{
  "tie_embeddings": false,
  "beta1": 0.9,
  "warmup_steps": 471,
  "decay_shape": "linear",
  "batch_tokens": 32768,
  "seq_len": 512,
  "dataset": "wikipedia_en"
}
MLP neurons of a small language model. Each row is named by its layer, matrix (up: input weights; down: output weights) and neuron, and shows model dimensions 48-175. Each number is 128 + 32 x the weight over its row's rms, rounded and kept within 0 to 255. Numbers have three digits each.
After each neuron's rows, "fires before" lists the tokens most often just after its 100 highest values on Wikipedia text that the model never trained on; "fires on" lists the tokens most often at its 100 highest values on Wikipedia text that the model never trained on.

L7.up389:085094166158137148102166138109168143097209059108117119137141113152127137162153114154103134168141155102152094077087184128134144158142169047117140093078119097122156122103152137122119180141129081058142139142112121152126099126109146084165107145143181094097135169109141112098157126128125135045114082111096124107156101140143150100132093112116090164105100131166134136066181083135169086165164
L7.down389:125119137129178113092194191143138144146129114125147097095099151170188147148184075138191123093167052155114140166141167114135106146151094168132125128224140162120077129120107100166136166082158119129092177123099139134143139107042165144099133133007090158118124079150106174158079177115135079143156120112182147100159138132136111144138122143164093134112131142096186170145087101094113142119135
fires before: "=", " as", " with", " for"
fires on: "=", " known", "ti", " a", " specific", " associated"

L6.up305:127112129183134081122178140148084081121186080110192118171113120111075132150148091125076103107121136099119079153089170153152153123139106115163142145110128090108129158134142169110163066217153128176119181138145167100087095109162130194149102078138096115135137125175143143076124122134175187111089127133079110140140170105066168134134140130133055157150168149133160133089155097187137100148147
L6.down305:143132146131167090164144100131131100128112126137108186130130138136158130212121161122109000157086156107084133138124119204135133130132160103076185159087146194152144116128106085198121105162107143162146186143114167109142100093149131168142157138101082177137127081060160127132084159095149160126140163148126082138145108113165127177101158144133146111160135157117095130161166057124197154150146
fires before: "-"
fires on: "\n", " ("

L8.up222:154139146140124167170107123074134147092153076104158135193144100081162127101174149148082122110175133188117119132113155101120098178126141168102128106102108184154125173159102153088156142199101084135176175097083121103111153089136111111145103124161107146152129124146079156109129138144122106108140175019088170116149123101187120134195125143157185143071128177194128103114161124157123084115062
L8.down222:133143112108094173170115126130108153180118151091172160154116171188132107098100151157115169133103089156108061119116153141082101150162140122152098195164127194087168078151126120118096090146145069138093239105104079093162092139143099111113057195160119110148146122139110208137115132165116092112197104124149131093137096135129081122162186158143126164125166092148131157141089110073161161166142
fires before: "-", " 20", " 14", " 18", " 22"
fires on: "-", " January", " September", " October", " July", " November"

L7.up583:116113085071154125184170133179119100149086161145111148144094135109077123068153126099110108124108142153114116112145174124157107117091103145127186065136142102080167083137162075113114132136108152144145205082126121125148131084103145186108146223132144125171174108204115081160208171148126146152174158143139097144113174118104078126155120134177116175102092131128051050118150111109184103126063
L7.down583:181164125184099188121141111173069133134114110083116107088184102190094077137148147132142101109118125049113116123159185072099101095100138131160171158149142151096110120068117151159134172084141052137120158136093144139076124111121157129121130143037123117126170147067129147107137122152069146099144121135108120160122125166051105143171168063132139116108139160113134100153126184065150155185135
fires before: "%", ")", "}"
fires on: "2", "4", "5", "3", "1", "6"

L6.up492:118135141165115170129098183108158138078177118120086147107101126120145136131099063110116102138195127125085102095115099125119174148129105156153163125170108200129175162159063140175175181160133122096105123053171141138166069145129139117145132130159175085176100122164182090154170145139080125132071184117128066140080181107139135122118114105177114168078159115111127071129151153119109114155176
L6.down492:113153092074141166107158120086185173122137191135145133103154107145122100132122104126148115121113088146108118109131117132108092105142147112098117082082166136110187117148052148103187151159119121148140098110160082087215152140135151080169137175114110097164083106125129132166083188151149111144171158101158080138117109110139101090123145126116119082101139054191066120168095148134069115038167
fires before: "|", " |"
fires on: "\n", " (", "  "

L8.up473:174099068113097173199117129087046157145131120103205156121089101093138129114130122140118144141177130098208072186109168097165139107106134124180088131110082097146124144138111127131156127121195133075139095149118151128181153126161052167117131138156068178178101102163104161078115151151073135151150175120094120152157098158117160145101140087095134074144071175161053130147117136118133119144094
L8.down473:090135204145126154083144160147118156172115069118103177138156107076138145139160162217120118146160163146091140195158124119118105130081073147177132133133132123089150141083156102076113105082122127146092142133108153167048158106148137147153121081099135130160174083046112153130078110190103195080104123174161105102113071183120103131140108105185147121108135124092136098100104180078116179125123
fires before: "-", "|"
fires on: "-", " on"

L8.up235:158149120192167174110099103076117155098094071115120126149122076126162091109094101144056090067154112180116122110101138096158109147121124108161121093131135147110128151189123125116142155103155068092147159122159158154107137154171107156158121107152104166158147153127124118095122114162157126076113179138177115085125056065123131150068104102136114124155141138116119127088181174166114100219126
L8.down235:132116112092134125207143067119108099152154136131153153090156165173113154124062117133158013112103178148140086173081097145147159192105074142125108110136175157136088125139149121143093112153185109046062125099175117103179098143062118158179201170137111126120088145091130138161117140156061151170175110113146138138109118180150120129151231122095177130128132065087176136163148173130170123143140
fires before: "-", "|"
fires on: "-", "\n"

L8.up322:114167133180143156143179121045135134212139163070145167083093150118094130141192115138120184099171128090144080148085090166086148087074112125172159174057163109077094136136120086092130148091151137145107105075106178161116146102149139134158104163175096176181107189134090150142120151135161060059162200167119120097129162117090108094140112143181094164152120123105112128116168153128164091167119
L8.down322:089164096192151184104207104126137113076190098097130136113085104144160134140106097147106075152137086150136135082108099151168108097138156106066110180107118103064091082162090121098179111159078124164145151111138117173124166092147181122092114075137095150152063127115156124094155178192180167156154154128146114105109095081116141122090107061130113166140123185119123133163125086177181078096139
fires before: "6", "7", "4", "3", "2", "1"
fires on: "."

L5.up128:172109105164144142162193104126143099125085132143125173159093114106087070099111144171092166128149156124076102188079170105147117151133107072166119148111162088100164105137115110147126158167124150132146202130225096159162077156174102107106065144160163158143159144123128141148183199127128110103147130118141144118098088149134103101138130166194110115110076132172101110140157136200136109142080
L5.down128:136155107134081111103127110143154146136130118096169133153128144198094078091103152089106124170097094122130159114113158115133140103153162131109111105138136129148197142106180138145156051112171093171149125148039153163124182218161162127154122146165119146113113098120101134096172095150085120156172104139165053129109158130132113071135100176124119186107112075150096116124166109114141168102162
fires before: "=", " was"
fires on: "=", " he", "\n\n", " He"

L7.up26:161140153110166103114080111138145173085118124084114096097155126138051137166147096175096079160174129145129091110108082119131133131111056118127135119132039153098093142143127136085127146152123099146112153135101131177134105134118151156124157104161134181109104106135153119144044110131084099070073174107140096134166149139136195134152133124112157171169153047120124072072101082159091087162151
L7.down26:151141139100093104109159134109150115147111135112151167181130126185124162146075145153173106214111093159142096098135077132088126164122119107141152117159145127089155119137143161148165151101143054142149085105184145141133183118148159144111132139056129103099122091120082138093057069104139085075161105080130058157145120121154079190130122118170107119165098189124150155166106111149106173108163
fires before: "|", "\n", "°", "vas"
fires on: "\n", "|", "°", " 26", " Si"

L5.up330:135123196100101096178164177173068158149154100134091181111125135128052115135182119127087089111070107121067128145123201152151132089117133113148184125132136103100153147095069170077155160108155062101140149091127175162118117117130128131080111096149132116132083121118127146071166133174155127108159162131089158121117078075118111105157153111141107125160190175145119075117159079111120134098140
L5.down330:148160150089130054110111104101114151106142139158115087086218176142150174114095149114136066126144177117120140061091098103074056144125140160121158120107129130177089147120175133182114105137126233186128101141113129084125183136127121151162137125153112155083150127122098146178092076117114157135076153149119073136090124145147176163120160123163104189107129149104113093139201101160135178056178
fires before: "-", ":"
fires on: "\n", " by", " is"

L7.up337:094142107149122145097112120101111124081135116090166170142132125145106129122143120104103104102114126172108105110075153138112058080146143132127183102065151134084117111101096201151150098168111167049120092122107120131161159118169142114080126177132160158091111159121141104109163143096128179101125097131136200110143067119172129143162075178134118192171110176151089134066068187099140079185099
L7.down337:084145161132133146110135145139108104115144124180123102104125149202174156117096050181144188136092064092126143103114092074085118167193149086143097094181134154141101114110168154083169112101163141187111161140152133071126121147082116132181101131122081172079148164086129125145163130162132144141113161167139107106096150119140134114087186135133166104107143081153075144137147113128085132109153
fires before: "=", "\n\n", " the", " of"
fires on: "=", " of", " all", " =", " most", " All"

L6.up11:163146115120131113183080107144084118115125086098159140083113122141143186127194143195098120190175128089141058102099154131094109205138083115083121116090115139126094124141159078096165098130133069159120137172170152104117118125110138111094187163157076145185132075083132159083112124168204144108113090117089125128188108132154145118151095133126159178116114100134183133138131176118097102183155
L6.down11:153127146172108138148142127131015156178150148088148211127083113122153109121056093123111092131118118126153113185114131112120172104132120096145130201164116131183145092106092195144138131183182137129110171177113120148168172070208132037105135171096105133152148095141098158137136124182174078128152144125132194106117103107148098173122145067115144113154139116173067159150115093135120127153121
fires before: "=", "on", "\n", "|", "\n\n"
fires on: "=", "ti", "  ", "|"

L6.up311:133071166085148076124124114113140030139168098135160234147119102108090157124123153087134175101120159170143160157129144153168115071125135152195155080141115107152111102167160130145145154174101146107112101115168135055135077167121131098195126127120161217097173112159148120153150136070130130105122228165132143135161124110126172163133113119108107126092167155180094134064123114134160112113077
L6.down311:122186124209067093119108168166114118051123155140137103098102159161088155159117163100109131102137123143136140129161118151136139121191154143139137156140135040128140154086140155135112136141117140171079093139185165144093162071126111106131141157172112072130133113092109164086139132112140139165088110084147096127100146116127082147115114125114104139139117066139180126091139164127106105121081
fires before: "s"
fires on: "'", " and", " a"

L7.up384:171165121118203129118092139154111198062127141131096141159089146095153165105119118171132091177125083181140122127123138128109139140073114180140099146131131116118117127145187105089120169103105157153146151191124070149127169165150082105204122138142110124091109112081071150124107095105099164130126154108171109143157103103079150100103102113134102065107107073206163059140109163170057141174133
L7.down384:111144121131147100135148161081073115183139154092176110113150066178040119164159075065182106116123161115182115111156154109093069101163132057123156144143123135112148219102103178161173100134157131123160146123061145110142162088134087158124137083109100116132126117128164081109091103121132165093114107098097135139112117110171120160156149138136097128131169110116152130117087110084171078175107
fires before: " |", "."
fires on: " 1", ":", " 2", " |"

L8.up574:132102108123168110148159152111136118143055087084142132130064095120136147124176089120137121073116136111089104192143135127110086139151132136148127091122107182088115177165151159168148147104164098094124163154107128136176117083099143178096172145143133155170118134126187157124112129168122108147086117115064192113141155140149148121074134106122102114160071110170188144119105096079042118170135
L8.down574:105171178111152180113130118129158151162156148059130131059154124188125123157127153108132055112110170122150101118126113120110115127122183109100118139111103125200147131138079136084101114121083147167148152129083097078154092162098124129164105121135064161076095111084149193186099145159203156178128105080087090165155073131095116133091202154041133121105188068124130117121113107170069100144097
fires before: "-", " of", " a", " living", " older"
fires on: "-", " or", " than", " years", " had", "s"

L7.up457:126121099140187092139049174143161106200151150090136165104146088077144148125097078116106125105121159116144179097105121114139141113062093105103125103171062104088181164093094082139180184154108160119075084107169182102128130096158076152137154183145146105105145120095144123070112121146189158085103097106146127187081157137096135190133158162144163200172119126176130148112153097118137100162175
L7.down457:077105130096126176100152084137193098156077133107076093147156134140157156114157176197162150096147108127158170111116137111126118118183083138114110148086142081170142076107115168151093169133190153114108102180114098152118094093133112048125158124093133125144168148096124102108151163090097112148121183088145128161151125143114098136100111129136157080093108103115073201074117117126134160122119
fires before: " |", "\n", ".", ",", "–"
fires on: "9", "6", "1", "8", "5", "2"

L7.up166:107167123178092108126168086166142118143104098080117135140074121110128138122130175126092116161195153063099151134125163134226113143101197141114186107120062118082124124171074189096115104130130133143113133118113105075110112141166143166146124120164148142132096151140149146081187123113114158133126122058110120171148120084101160156133089082115145192203180123113129159117085184129123099159105
L7.down166:115159163092178103107110140115132118069110088167152115143074187180141139122076178121174159127093130149147157096136131085098076134133101102135141098184144133083148092132092055121128149111101172161131115182202148099183209179090139124122111184126158057133092122144161136098100136104107164178128139126101107151106047177195139091143131149122136111073110100151103120097145111115083082127138
fires before: "s", " be", " the"
fires on: "'", " in", " would", " to"

L7.up342:143100088105118113166154146157083091097101090082110169069153107122129183091100154100066120140189111150162157117125136105114125104104136137141116116115105099182143138119116092099079137144110192145171174137133161115194137165108109135187122140192115134086088121087121129055084159118161138150094135120128148120158128158077214108065129154126174177133154124174090131088094158134045123113132
L7.down342:126109131149131155064107108180132099121139147150116093134125135117192102081146127097139116126151021136091138141098140138141124164144089171151145135124137099109107094110177119136113200146160148173153141131088152152159157119155161114118037118090137114147149146087152112209133111122137069076146129115147155078136147201111174094170121125152091137111131110132131162179020206108113143105139
fires before: "\n", "  ", ",", "\n\n"
fires on: "|"